config = dict(
    attn_scale=0.125,
    parallel_block=False,
    init_std_down=0.00489,
    optimizer='laprop',
    beta2=0.98,
    lr_head=0.00464,
    max_seq_len=512,
    dataset='wikipedia_en',
)
MLP neurons of a small language model. Each row is named by its layer, matrix (up: input weights) and neuron, and shows model dimensions 16-143. Each number is 500 + 40 x the weight over its row's rms, rounded and kept within 0 to 999. Numbers have three digits each.
Before each neuron's rows, "fires on" lists the tokens most often at its 100 highest values on Wikipedia text that the model never trained on. A number after a token or word is its count.

fires on: "h" 19, " per" 10, " dep" 10, "pp" 8, "p" 8, "k" 6
L8.up152:545454521512448458487484457486535482509507582497422555494466494470563530550446496436509514493492553476480501524503479482481463386511568440513491494586504520549519505552482523465524489477467516499468514505420532518454438534481508477553467485484436546479448536430475522400553497491532432474521474538395486456492531447457500548427553414451507455438531411521550524499470522579555487477520

fires on: "on" 32, "o" 19, "e" 10, "n" 6, "us" 6
L7.up518:526520502494534457507449526497555520566440512490480489461494550498468539432549518519468511564495419498531500515513531557454559537493498525478494427516456447484529515525481397476524479386478507552482502526488449512484522515502465534480469544539464498491506510516505533544470495538511561512536460419535491466462443447559466389589546536465507466538466534470584478540511501453472420491438

fires on: " al" 38, "ed" 12, " Al" 9, ", al" 8, " very" 6, "en" 5
L8.up871:555493480541566494557475467508508543514504526519424466520521502508462504561541461534538576487475527511516392453540435563462458447509551488524436500532499452560576516525490471498503510536492510500540496539559419533482486515511475566470437476566397458479517510515418468428505424503522486458484486487494492480439551564476447486520462476522516494562471489543529497499514505536515532567504

fires on: " | " 27, " =" 7, " is a" 7, ") is a" 6, ", " 5, "1" 4
L3.up34:570490515604407511506500549524574550608503519524509478522443508508428549516513504508500549482509507445519511519528461623470500491495481549546499481436542522470576540507491438394526469470427461546492484545491548540471471427476462595513495499525519504456419479520533474412549480424528559526411406479453414490434537524475498499439544557479451448505447515487498471488541552434513538495450

fires on: " bl" 18, " | H" 18, " of H" 14, " kn" 9, " Bl" 8, " H" 8
L3.up850:497552535510443540529531534546456508551504470556456530491486461505527522455483478504511519472569554451576478531494499487436433520491545511537524581478484519483493514536558410528465502517490541518552538507468575538514562477510484538422504494452505534497578444515495475519530475539464424546472495457533492485496549532498495503460541521480426550541459541534521492422481541544539499535507

fires on: "in" 26, "i" 13, "er" 12, " P" 7, "ing" 6
L7.up601:547549462492432463532557550507508562492501534586485543477441487464473464482489476440468492538554480504515406544545469460473492442461494533556492519412583493483590553502515524480482479504461486536470482484470482509436514519453485578521500542559566545504516513516525446516446484436506491507495467492469438552492525566531408517495548454505497513541548535489519469468631543491497511496492

fires on: " T" 20, " San" 13, " of T" 7, ", T" 7, " | T" 6, " against" 6
L4.up479:515575500500506418553481504486520502482460515489545495442446538452399513556569525507432576523471483403536519533563476532414470502530551505528538484491569473357516533585548524525558498514478462565511528576486517510423461517471467502500571528478496491508542541564467469467521514528474461561494555609481532488532467517505531544488508523461527536563430523442500451503525536502512413459483

fires on: "." 42, "ed" 21, "s" 9, "m" 5
L8.up1373:549511540518531538432436523504506509502527551525525467471498515500470478491510508410522514581526484514404483518504486466507433490459546536477479509467494434588506534476470442510575480519473494528504451500499522491458461473467429516465517508479471468468549524480521508459510502467485450519505420517475560475484443544521472535481472470498324527440540533490553474499539547594603541531457

fires on: "{" 12, "." 11, "1" 8, " G" 7, "m" 7, "a" 7
L4.up1264:508479450452491479476530461481474536490517508544499482497511500514564506520508469514501490490563477471509471488477439542465512477514501516524479432579446480519551543517463534533547479447512429482514509519531506455475536527501500540529459539515492456517480560488475491523502502501621492442443463450456487435474575580532483520424487498489417494519501506496513543513581569437496569413525

fires on: "s" 49, "s," 20, "s." 4
L7.up1436:531476526428521535481539456512510498506484512523518469484408509500471511476498469495440465517508546462449480515467415561482514509510450543487491541507512467559463496475453485599521504513497526498517464511491531505466532551439502519474512563547488456481560420556554500464544439458506499493532499480490536468467583572549464504516468518477398567419542468470528476520513476508514487495401

fires on: "000" 23, " young" 10, " \"L" 9, "50" 9, "100" 5, " | Votes |" 5
L4.up984:466467572422532407527543482496491540520490474508500498527500622479526469546454480479527475551489472529538552609412450503538480461527520545545499512526519508456501509505479492470535488517475499509536475537534520583467503550477467467456474448499546527454469502491466448545528509463545526489534438546583471404525535470467525490500437479512422470492527536571524574510471432464484435544499

fires on: "ill" 19, "ir" 17, "m" 9, "R" 6, "leg" 5
L8.up487:441519508417497505565461498504475417503496544555567546548453519462488511553501520485532495557552480523480495456513498541477494535531454495522516521507541396434535549487590493437486445516480472519522427521440486519551476558545574526489448493497458459474514504462470510484495488475532495472521456529383452563473551454492506431505490533494482475476524470522493562544550482484510444445487

fires on: " by" 39, " under" 15, "\n\n" 12, "=" 10, "ed by" 5
L3.up646:507514504469495491512588473614614443516410487557522498452493549459518520457548506500451517536500506449522460530547507528507460438525479526573579468527451476477544567490444428488555483488491481565522527507502458505461518546512494499439537565490538474488489566552553505544524498520508419465403494517511483438503497483512523514474478481483431411494542484487526597535507460509524514580517

fires on: "\n" 77, " |" 4, " | " 4
L3.up918:588419523484479507506539501519500516532440507551502525487502472509477513509544496536468557540493473530508454532471508473494561455478522464513539439567529467543498543536512459538506519501492436522557504490495470487467506428457557581462515432519445420522472530438489482512502500466513442481503447529488418463474551415617449567495466516493445526521506474535571486545525511486545525429496

fires on: " album" 12, " book" 10, " comp" 10, "ement" 10, "olog" 6, "ical" 5
L7.up610:505511459511477557462506498529555576454446576576512440578490486452488512439528469405440457558500471531520500472434457588515505484439534508490459419458515499559488506504550503517486470434458456418468449460505438489438452533481490541466515467531538530517486415516511493502568364496605442503495478558482519478516557498445517437445559446531481479526532543481548565537499471534511543548433

fires on: " Al" 33, " al" 25, " in" 15, " of" 4, "Al" 4, "-in" 4
L7.up703:497511437477421565514534582449506515466517546537522533481417541521381612482482440513472549465513482482490375484540462527487488500482521452504510429492449484471504566543532472470488477475477459517530519571504469524501492509470495533451510480502467498483474476517438510611501427546494470518485408519463438443403536565509461437532518490475541509544442592440504573471578457541492504519485

fires on: " was" 30, " were" 24, " =" 20, " is" 8
L4.up4:559537501525473507534498519493588512618490508543518474523474542462462594459548480469480503520558482504512437484516496568506476534487466499563489475527636510507529516561577449411492464454474509525446502514505535533528479518502448606504505492547523519441469496552519481447477513506501422585445428506468458439413506430477539524425544474472445401456499563438498480489491545441510550500455

fires on: " H" 23, " Sh" 20, " h" 17, "ak" 13
L3.up25:580520524550476494483452521452525429526545447509508496488425480491530570530473474520483527487601577494533530511482509445444516544537536559514486518523497555521505559544472466522533493556510510526473517480501497483475532472433457539447499503519403478516457517486467507482513502500496446449508449533495542450475568509512435557388583510462394491513498473514458529546503514448457452438505

fires on: "od" 54, "ed" 20, " Ad" 11, " Ed" 10
L7.up1410:540476522452538467461476477491464547537458563589487529553534501423477510498436534481478468586555584458452548496457447469557468485516568436545541513468600408465450551543461515461559480528560487492512562487494589515492485494584497529494529435563384462500488456487480477504535546501543523498470468503502483482421481502431509530480440512490447479523504443505518541461454473509456506518484

fires on: "," 47, ", " 11, "2" 8, ", G" 5
L3.up460:537497461458506542459557479526508434483476613498562508485434482438528558482467513538518459524558531477557495505604449602467494491555500501501474550607468534519487516473557479499510458500505473449528537492532463518553505587507471519449457513530468483543505531621492477549462480465499464454470487407487547508480504552521509527431457507438435532482454554469513498508512557463524516504525

fires on: "–" 33, "1" 27, "2" 11, " (age " 10
L4.up756:530511494459454621464458509483567517502542563550508490528459497527526528487570518537515552572484500497498570499536492531487445497453465471542521464467517498534492576501453521540531471411480475523493473547476462531378409563434474487468492487534498521502546470566505421530406475511488487518513470533538465431481446518497552586551520467428517513422486459533571513524512483554554467510483

fires on: " book" 19, " album" 16, ", \"" 14, "\"," 11, " song" 8
L3.up548:449467487545500471490485577525545515487502531513477531487480462488525499455531434410485496536528535506517505522485455520453497486439492517493460494494467477538447483524507505534498511488488469475465522557463496474436501477533508515483542500433495532537427441515507523481528452454516442516455516568508478455533501504513538490445505499487463501512466503476580527466474505476440529620444

fires on: "ly" 20, "re" 16, " Ag" 15, "y" 13, "s" 6
L8.up1509:482506533474545454512587517506502448539461492462396566552390511504483501438655552453484569516540489504487478544435507533473518483543512530537497479418519476482497429541488491496510484424492514489480523492474481491508498514454479537516411493492498495560531569498562547492538560488457516531485499451489522469470431467504481484455518491495497503523500469572500489482507597509553569433552

fires on: ":" 31, "-" 27, "\n" 12, " by the" 8, "|" 6, " of" 5
L4.up1123:465426508490521458563465518471555471497495424491506458494495495526389413453535532521491527494465523504506496499527486586521481553502485587590480511499521417505521531528501430532548537407470486573531541484490506528505513444491515517500557545496441531469483483531454512493532540529518427526474445563486450483473474540584473473541511486483427485499458442588569478490532499512442516483416

fires on: "\n" 27, ", and" 11, "." 8, ", while" 7, " while" 5
L7.up109:532458549480491519488481535494470548553475545557516527530461486485478447522455512546412481559524529511536432541491475539515471505479528486542620482595534501503471505483573487525541475477485446448561496562458464523558498516492541501473561493497517513556478441495465481599523464508482475507505444472486514485541526485565509537481423540490496510502464503509510489471478454515560474390474

fires on: "er" 79, "er |" 6, "I" 4
L7.up305:475487593515473597461481512527507552505469549530494455525530441426513518474506432484469498501574526565527540471500460514518466441442554514466529519572515472439560561506553491494391521420481510480432496449518469498548511540504559562541411575522477523476417463486483521511521575542481532492478516469464476532463530452524472457522530558456453525540515520474527545514515460451441456461514

fires on: "ap" 10, "ist" 10, "h" 10, "er" 8, "g" 6, "ip" 6
L7.up133:537409540516434572456488434549543483492443568513479489498499508387483479524531518489456500535505522511449480449521418497464470467510519575500561499539546491457507533507483500544498459505487452518510496467399516481421522597455536535531425555531469489470491536501490532481596480480554520507505453539503482512457503471563528481467472498517481499479508524550492486509533480467516489476430

fires on: "ing" 32, "s" 6, "iting" 4, "e" 4, "in" 4
L7.up632:494483565374519481464501524533501466537507498601477512467520505494475488546547463499446486502532471525548415555587453497528526469572471534513495512558469467467546503548491552555502481502428509487481440557454536520507472473444511570502531510497462601497500567511515505561425494465534499482486477487461454506497538502476455549567522519529484534587502516507481451504494432507501570552463

fires on: "er" 16, "ies" 9, "ot" 8, "on" 6, "ity" 6, "i" 5
L7.up896:552471475567482496488556541546541570547481546542503538531541489499478566435505487471448502509519576511442440514575445535504399509451506485514494463525514498493521447544517454563443486542518556473477437471507434503512504529496534465502489558473476445518535502600527475516512443532469519590468484424518505457418499496571495517431525471506546523550471552491506477504522536475508539483475

fires on: "1" 75, " of" 6
L4.up1289:489451490427481566497524435475452452502531530461466485516481518535511560411533484493560515475542538494478493454552500458483535462503448411538589445506480464501500547526430522559439473435499482574540496546474472520450547596458489509438441488506478463517504520515530499616434461541581544456511451535520488435499528537527484456527454533448449497470498492502535557485528490483602574510450

fires on: "an" 41, "on" 18, "e" 11, "en" 7, " John" 5, " Jean" 4
L8.up737:471550514504503453500476422542568477555512545539498538452486497486431502397540448449494523554548462475539520590469485507460498550424547485466581480521488392505539526559484540522488510471505447512506494491516472491470497486468473562548447505499482497403531556505492480476508451577506469524479500454492486520495507499513489492463534490441493436512552538493446530528472532503460443473478

fires on: " Se" 30, " Te" 16, " Ne" 15, "ult" 10, " Ge" 7, "ction" 5
L4.up531:478507555468526496499511463445433500582489483465473517499439506437501501461493439469565479588538490469477538568488517580503583495540504514533550476508490535585446499469493500538431482521487538542458472565547480584520479535406460553463526430489436427444581501557486447534430495466484527504498458539490521509473476489524526497483464481458524519494509476449447487523467549491469445511450

fires on: " |" 34, "." 10, ") |" 8, " | " 8, "7" 7
L3.up1298:521459477458472497489543498441479541496458495485567543491583449448487466533464493528498527500493524495556465555412536425478497483450515515500552530509485556502476523470558502519527483510485433604570506500491490486506528427447483542535567572509471541524522483495458440486498561526483455424578524550481422494509581435509507522499439531521424493496507461525614409547511477482545526458486

fires on: "ac" 20, "um" 9, "re" 9, " International" 8, "ence" 5, "ue" 5
L7.up137:493444533463532529520444570452494453544560451575477474549540461533498467423616511476463554562522538528480533482445559476516498447482469472522452503464619481466527550550468511516465501448492430511465531517425449500521480553481561503503561576562474552413530450458450516467484507448465455521537469559466493447473493546506506510519488521476534492515487420543484504590473468499513515508486

fires on: "\n" 30, ", " 19, "  -" 10, "\n\n" 9, "-" 6
L3.up802:504516457456504471513590472557537471482475513530552435490528501492516525522523577498448486511470526443560489478518540512468502505517457582538559486489465483532561558512566496450571453422495436503497469469468426539564441519489503485524440627447502463551463545529467482483477541499540468411438511510438483489465537459547497473476454477522408398472545549468499472593527529498521512478469

fires on: "\n" 34, ":" 25, "ing" 7
L4.up396:522512481536527520556450526545479511527487508513480449488502480480475486496540495494512472483565526520512396487438480511547481503497475586526537508458531531562506532555481476572505453455430483549475513507487465559542517509523482568432509522563446563500503511490380497465493464458458497485519471562474472436480466522578459523562492479449492451447454444489554455504530519452470558511496

fires on: " | G" 24, " G" 15, " g" 9, " Christ" 9, "G" 6
L4.up1111:436481542469446554436510505492470503493506509526470551481514496390469572491475467467412426517549584416508558524550411527535482590504552496585507492534558439505495549490620493498475513514459543549508476583504550520550457478557498504570589479486526485518555460463415469468444535653537456480510475483429478516512538506532478447523541505499458430523467510484472481461467546492497576517522

fires on: " | G" 28, " G" 17, "G" 16, " (G" 7, "g" 7
L3.up1428:459487542433469495493496514467548417516486525500468463453414534435532495556492441470411468553529518520528565544410430488510482523506552518590542527571488480524510515464544504531393522461508449536507497494522551507614467528563523498463565519511534472526551503533465516478478552542525435444548508544396463511508520522545522429507472433495593470497439507532526493486483512461476510533490

fires on: " Act" 15, " Rep" 13, " sc" 11, " expl" 9, " Dec" 5, " Sc" 4
L4.up641:578513528543462518505523501514532531545482480545420415473491559438512496492525550468496477649534501521474491521462471464542495511488420473426475491480479488539544535479531499512407497518516484460513487479489541516468390515526483570517497435497501495501568439478410509530496526471485532570507482493471498519466451449479557545507465525504511535491485494518522458526455541432449496488480

fires on: "ing" 41, "s" 19, "ed" 10, "a" 8, "er" 5, ")" 5
L8.up753:480432502483478570524475463593545560529479523524503498458509428522467481405457488492462516505471516488507472535442519571517474497411530522388468494425491421554605549492420486562523520485466513514531539501545504510509536452425520552493505543488485473509540452504505463439535434510513473478484472514448485497412505549558408526499489481459458538525491515508595408461600569487486573595480

fires on: "r" 21, "en" 12, "ac" 8, "b" 5, "at" 5, "ens" 4
L8.up44:484481531504549564519448521516482524498525595556508418562468510470430449496545492479495453542473474492415530534540505510510503495507507522442499511520490506529479530538482511516457472512488440532487460505411415460504449461472533545508451552540504479495562476504519492506509449475514523498511502486509487427494502555464541526419533569466513512491496436455464525569458572527544524479438

fires on: " T" 21, "ah" 18, ", T" 9, "ar" 5, " of T" 5, "j" 5
L7.up879:563570536494500489498465540514508440503439507511505481481433489464521540495491435504476517479570458484525482535453498490386457507419562483506550492556508496452462612493569465519515493476447450557481503553461540498476482525474464498491483474520464457503491473458430535497547508474470492533501534547486511544514527561504496523487564503373474570520458564509512476479508519461450472465552

fires on: "\n" 47, "| " 15, " M" 9
L3.up832:605501584459454506443499496544499516535448569524552481414481484500521492517531440498512514555509469420506451551528480514439560391465516486492457510535497468509505565501531532520539509492442535525487541470500477471446526502474421485455512434531484549496491479496464432470581505562527523461490474521469477505512557549525440488450521529404474462454478545462517476523499590441461528473549

fires on: "y" 20, "or" 9, "ter" 8, "so" 8, "er" 7
L7.up1315:471474531512516485498554535545551528533469474535562454532455521510489523487520522453471497504501461550566486440500490532463475512492483511475590472450498484498506470617533544518591410453488492552521507494497395504509476463483501472471490505554506530448459498559565483445462462468543508474468496525464540428482434555515477519438499452459426462461466576562441504599505610483486439503502

fires on: "," 32, " |" 24, "1" 5
L4.up947:543494446527492579496514455527564535561529567526466542494438466461479450458506570522461510465538575459506494520524482640373364483440495508501452536463499533495524519480496479509512471528473462523504553498480433549474516520546436535413487498540503519494474450507500504452511488499489513465492481474500506492508503505512510480470534447506510555459484528432490531487549569415515502480450

fires on: " Mc" 25, " John" 15, " William" 10, " A." 9, " McC" 8
L3.up890:523478556484452459505547543530502437526443585532566479503468538463503550519493459453523522550515436460466434539475458499396509480558438507501469480517557528447570597548526536529491463542516478515455497522479480493431465451485521522474568486503507495513538576554476470464543497507510516504472516488477462509510579489456619386446540530483533439537514568492520554564431490475514457487474

fires on: "ron" 18, "ard" 16, "on" 9, "ra" 9, "ol" 4
L7.up967:476531444466435532491489501590536533515546519512443483509487513508458489544591426492513460467567468499560387482499510530460529494461520506466496502544480478496597547455513512480527484512440571511495505537535535469495464556500496530536542504483474511455533532492425425471526467536478484501445513527538418400437447461510491508479523489531511564493486533487545503563523482454535477505455

fires on: "\n\n" 67, "\n" 33
L4.up300:563512480435464506488535519490483497517531487493530463523438509464408558521514524479487526521524532532532467474483476504494459464465543483504501417583446414492556527470536410531481530443525428598531506517505407507563501497512506538501579451560506483526515435525459459478440524472492471474481477562514481418466560416560463556530564499490468458569477506470517397529670518490470552516517

fires on: " rem" 15, "end" 14, " allow" 8, "ay" 7, " resp" 5, " appear" 4
L8.up1143:542476505470501441524506521482459424544510529542513443510500616481494511522506432566522475527504445484546468551472545573529551545514477488520602442554575465551513525505456471466452503499508529473448456461495464534470412573512481466542488501551501515478508501502460473515555527506533486549460537554515472433418548482541459497485442512486515514479434545476492521481450504500527493518472

fires on: "on" 19, "r" 9, "i" 9, " well as" 9, "ra" 6
L7.up1004:469498516503529577583515530525491550585487576474458550426537477540482515501487514471523470487531526542541414512549459601503459549526508503468448519588476528469596488509543469569403496532458546493537463468520535459518515551483439546476507515503491521473565519502455414522431379513478490496473487442512420458389440432490537417480530457487512491512476529505519452497507522516557509555480

fires on: " Ed" 19, "ud" 16, " trad" 9, "od" 9, " perform" 7
L8.up111:452464568421544446493610469414501471550437568528434461522469533393481505517517484408446481581510501501421549569507478526574520530536486507521468527468518511507538499487534523520560473532474519478483456525442506573563447530578464501495506407520479453526525468478476496515568468418553517502500575534521487508465548478461544438515488508466482507483450499521438486566462415489514484580477

fires on: "sh" 13, "aj" 12, "j" 11, "ay" 9, " Sh" 6, "ak" 5
L8.up857:570570497489540525450555472509517459559460474507502529505429491460444518445472456437455468477576585495533530526501521490438510530528483477535566379525495500496454542534511478523565472526473481509513525471516464602530516520490467541481448511544429507461487474463447541508569514507488513477453489571489504485518546470517466554380496462396557547491444534462496551535452426525511480473496

fires on: " p" 37, "p" 9, "P" 9, ", p" 7, " rock" 5, "pp" 5
L4.up919:471477482518498406429553494520509504550459505515456488562507493438604518478477504474454525477516596430566554551514456515485427461558551477480539458499492508515479496525464496472473466522434585575514499578455537494525534494549495482505506418492448549415475505496502477513573495495517503473497462546485497480526525499493532519527542504484489546513468526511506478459533496509561512479524

fires on: "ity" 16, "ions" 16, "ment" 15, "ations" 14, "ies" 10, "ation" 7
L3.up835:574473488495377482573479548548508510544496552542532438501499502479502497445527489490439521574554565436481437498442560510529484514478471558428521469505500510473480497481509442467463519438490449483518535505535530499496500507456489573477559438478515536436520470513479532484456446425438433479466507531497499471508524539597464479491491508529487506492528440553541456499527505529483590484502

fires on: "." 25, " |" 23, "," 20, " (" 5, " | " 5, " f" 4
L8.up846:557525464480494535468429510563575514546508546525571559548493457524425538525531512531540537511505550483457442518467491493530420437487573476434543437515516497523512491512445467513537506442484479522502506526452541541478484484460483601463498440521521469505437567507495430512488489496526442560486450555466500358518547486568469597535547474482415511476441523546467432451490517500455561484511

fires on: "e" 16, "ion" 11, "em" 10, "ms" 8, "er" 6, "y" 6
L7.up936:483567525501486552442497535527548554530464542480473473547519535434471520443577437484493462522532462464585559503425535546462451551448479503520570511472410460562554480535504530458494478437442518511473584486500456491494509513516470491535473518521508449486476489511503400423558475542564531528464479470474564487506449494538504462453467471486506421510495471515544503517487528503513508483447

fires on: "==" 26, " ==" 14, " Total" 7, " History" 6
L3.up1314:453454534544480481437395566503493505517518439526490540424476483456543495505535475537515509578532513532474494604495488508517541570489500449495471533534530520471479475506518434493438516505550441459537484505492574499524508457450533508455464462529481489517508508489505537496426466505475451518507468450494479567460461450478462591457547476456487480423517497465471495539457524491462480513392

fires on: ":" 54, "N" 9, "im" 6, "-" 4
L8.up446:495582547517523464479482498526491461567450516445509496514495472483516515454491409456504523505557462425497449505518487569428505478406530549532504430551481487500528611533529495480474521516485517530468572500426466494417505523523517556530486499522393506500491525466529517527536503470561492515498489573437499522446465534502434452521504471454545481455543451485550500483513583498424560483513

fires on: " under" 25, " near" 18, "=" 12, " about" 9, " against" 5
L3.up1011:532512433508569468510573495476580520514519494487545483524447597523459486476501464473506530502470564464490480467491549544516500450505529398552546481511431460481551518531453549489601500467474537578473515535490481490394552508515484565518519558526500494550486505506520493513576503408524485497421581545510539503511504537516506475536513435443449483541517493488544530545510498523570445542439

fires on: "el" 21, "in" 12, "l" 8, " Ser" 8, "ul" 7, "ing" 7
L8.up880:487534491486473463522532504498473494590510533526563510540478514488417472477614487499537473503514470549508379439546486490474527484518477492570578483554524500485578590585540539476504463443449537430480405518559464539494502526427482565458407510514512443476528531559415480549524552473547517514478487484477447505476519541494436483486512446492543504515552585530517552504525488562545507534488

fires on: " and" 38, ", " 9, "\n\n" 8, " the first" 5
L3.up453:495561535501563419480544487588475443505472474488483507512449473467556545473475493446461564495523593430552498492499488587415495538542519610568526515522476456483458509526523483422485475466483502516493526468510498486503384423476463525496529533501539549563492493541543525452482502456514513426474520527439495408550542466520473474479464482506432498469536548510473532544541516457460503562479

fires on: " following" 12, "\n\n" 11, " of " 10, " at the " 9, " place" 9
L3.up1229:574501538536503491547536510484505540497503505504509537446499518511517547509562581462501572488577528528470502511385471571440551522524502478483534493448510484469508566500535469491464511430488522562513510491529479518521435424468509507516480598513527381551553483562465501430571570527459499439473544539441447554462501462549524496497535473508512472522475464477502478519601563513486531555483

fires on: " | " 42, "; " 13, ":" 8, ", " 7, "part" 5
L7.up353:554507524501513623466507501522527503482443493490505453539471553461541448466537476459534548593522530554420508498563521511433546547497514518496606498492534461531525536471489446483541459453465480561556479485498513459515445506541486550503508510564460524384446436537534452498524561460558536463497527581501457496448419503542434425504475526504518419448485514552427522484496566486594555486466

fires on: "1" 37, "2" 30, " B" 6, "6" 5, "0" 4
L7.up307:486492514380428521477520496503501452503619548575521502479520495529471543455499492553484532541535461447488364434557485470473457427478503422586554507513573474487466531485449484575466519491494484493514470569496513561456411558456517474411491500563477497488468532500431459551496481494493515527538534476472475450537546541520520505495467513486486454473463583531492490467487500533558448532489

fires on: " place" 12, " | — | —" 11, " medal" 9, " hold" 8, " Championship" 7, "\n\n" 7
L3.up757:534539505576531454465437517476509557494505485503532461448498508454488549522494499513513558484520545396413578529518415439493505516503489536509488522484552495518478487481521472462440503492481441541531425486499478507505504467517513489469464543489490441527463486530469465502522461614503502505475464554484483540485511479566562513594523500536480474560481501507483480543557543432509474521464

fires on: " R" 20, " H" 9, " S" 9, "vironment" 8, " and S" 7, " s" 6
L8.up275:523466491480525472476524551553473404486517495496471489499513476434497588485476522515482452516467561377463538533539404517459546616575472463527432473518478537508501500480546561555469473528503420469497473524463482523537511536510503561491477500455597432566543516480478470457484513522516493530455473445501565490530529539547522468508549566541547389492445551526457476494551530527525491505517

fires on: " Pro" 19, "==C" 14, "Pro" 6, " National" 6, " Rec" 4, " pro" 4
L4.up1524:501501581437494482483494512446505465525479518584463474503492475470436500443554533417478478516510562503462490545570457479549473510480483503531490455462546438523527543514438464492480474549522476513507487532447502496462436539546465493521505484513495517506458435582528519551477507443536545512484501537518480520423529494513537448542528500468509492412517502587453447522465540501468508560513

fires on: "\n" 33, ", " 12, " in the" 5
L4.up238:522491538547441584454458517512525535523531531516523503497443541468502459497563451513493501522556447430528427487528436481389548495508568466493576471495544452460563565546527501502558455454418395597501570483445447520543467527512419467481473443622494493481486474525438554498535447482472506449460476549470448467490515474563485458536473534458548454470465571542494495490475504498468510462505

fires on: "ing" 34, "ation" 24, "\n" 11, "ations" 6, "ia" 5, "ies" 5
L4.up754:508467518403433539507448494558467530556534512514493473516492462477467528463478536501471476486535572546469454521482480488542453496369539471498512491610468487462553524447461483582456508451475500499486473517495521461582477503469525539480494464539506458440473481538422423514484481523490437484480465506475494508524582481622436556491503483508527501489502504493509435519528500545572540494474

fires on: "al" 27, " r" 23, " l" 12, " b" 5, " th" 4
L8.up423:504529537518496457507457495549525520540497553511508525542475496441500532499491467510486524467484491499489405511409504525458460517465516480489495506583507502586642518458463531483539508505457486539454469607501489578470516443408490529501529451519510422520531480464441554509524536502503460480445478500430435537484551642477395526454552491490498539557541484527460489414514573559475546531504

fires on: " ==" 53, " ===" 28, "urp" 4, "==" 4
L4.up196:495423515496516493484530515628538489464526492561490503490487547503507526478515510491404500590561495528413458452466463514547573503514490463476546502488552502521485452477515479576486490500475448489472514492480551508487478574442531534472434539501555461502425508522510469464441450435497527487475464474482493494444492416534523491492529467496509491446543604517545531503519547519457510460414

fires on: " was" 26, " | K" 18, " dec" 10, " were" 8, " |  |  |  |" 7, " K" 5
L3.up1058:572468485569469458510446512562557540537477526568521450452504565441488471551480502543491466527519543449457555535467452521532451486500499485493528471468533430462490424536533475444564511447480479510478478524517582482514479575537518501481521433497476454428492423495521535432535529571459456629520478550498508481445461454507553556486511480478484571564478609504483448486536536448471446472520

fires on: " (" 24, "m" 12, "us" 9, "iqu" 6, "R" 5, "ine" 5
L3.up280:515514500529458494534557491446527487496531486515558451489497469489528498523594484508514535530531499544476506498574529566514446499511462582516449482475557509510556574454504451408511462428518563592566462495497488499554494443501530538468424461540541488490539521520496522427513501463510490466458426506494445544497472482492400426476473534505462479486568411473498500588531530454526506376494

fires on: ", " 33, " August " 12, " September " 8, " of " 7, " April " 7
L8.up663:550573535536435530561512511583468406480489572501541490474465528464489513487561503493492566494571528509521474555502448522435490536464492477475531465556518516526563593516575492506530470442451469521502483558517445513526410578491512543439413537597498496538493547454446469460468427505468481556490473529530445544505522538507509485509541538481513489493528497480508504422475491506481551518466

fires on: "\n" 43, ":" 18, ": " 15, "- B" 6, "-" 4, " ·" 4
L4.up234:509563491518459503466522486477492516530498509528473525407498514476457502448535440512499445494483578476515484436471481564492443487509517498559479498538454509502524534572532444542504502469460470521488581493534452461476563573504500561518565467598381513480519505486546488528547487496501392488507491534497495506467484515571437499495505495481478440506516446481549461487533503528480545421541

fires on: " al" 18, " gu" 16, " Gu" 12, " " 7, "\n" 6, " el" 6
L3.up136:533484528550422538502558508467565550553498519517517460511466510500521502560535481496493557550492522515458448432460505518505486454473542460497456476494505483444531539453418446563586507518509448513556530473514469510485537566516511552470559471552434412489511512455508510528533480480507508514490502509524470511437500436520476525536488539466486526560523500495495475543511455515566554495519

fires on: "on" 57, "o" 19, "i" 7, "ers" 6, " in " 4, " in" 4
L3.up1279:493427527486457534522511522546580518549442533501456492500508456551472532453552461514455475495507458487523521509498521535515490546491550472455567519466566419516500533546430573488404497474515521519508457556563560458510526456399520524485480586507449427586530473595556447540428469586480486503489497536478402439443524503502520397491508475486515501542463584507489506510534546515541575524488

fires on: "y" 25, "I" 9, "an" 8, "er" 6, "i" 5
L8.up1110:471412545470488534524411519591490520488438570481422495445519441460464443549502528494473548504574446556478502462514444571525459473464520498485490473452528574430499509572501456537476432456507416575459490522513483542504529556501477482448502573452465483470499460496485543494476464483495543424501487481543523431473532473602534542499557570470461485494536569515541553493538494529434434454537

fires on: " r" 41, " l" 7, " k" 6, " b" 6, " t" 6, " ass" 5
L4.up503:533597483507393476537518419558495548571520529493522513532490504449497528514486497557475520513509493431533448533536491573420528527522493477499507510573471492504508526549505548566532519482456501536536470531520480476423554470484475531538466455503488470514492576524529477580531434460562423437515461477431452517429470534475475435489563442474484481594506504469531500478537540562507538499487

fires on: ";" 14, "," 12, "| Total" 8, "; D" 7, "|---|---|---|---|---|" 7, " | — | —" 6
L3.up948:506528490483498580470538476530466543516525519500496484456507547463453504511513515502579504572498492490527555522522462524556499504467476477511467504531505513510522511488514497483461488530512538516581440471521518487527494551579515490526444498570497519493502503553521546449548527506500466435491468493436507548516472393468510485468533469510466483494513513436510454535558519466528419508454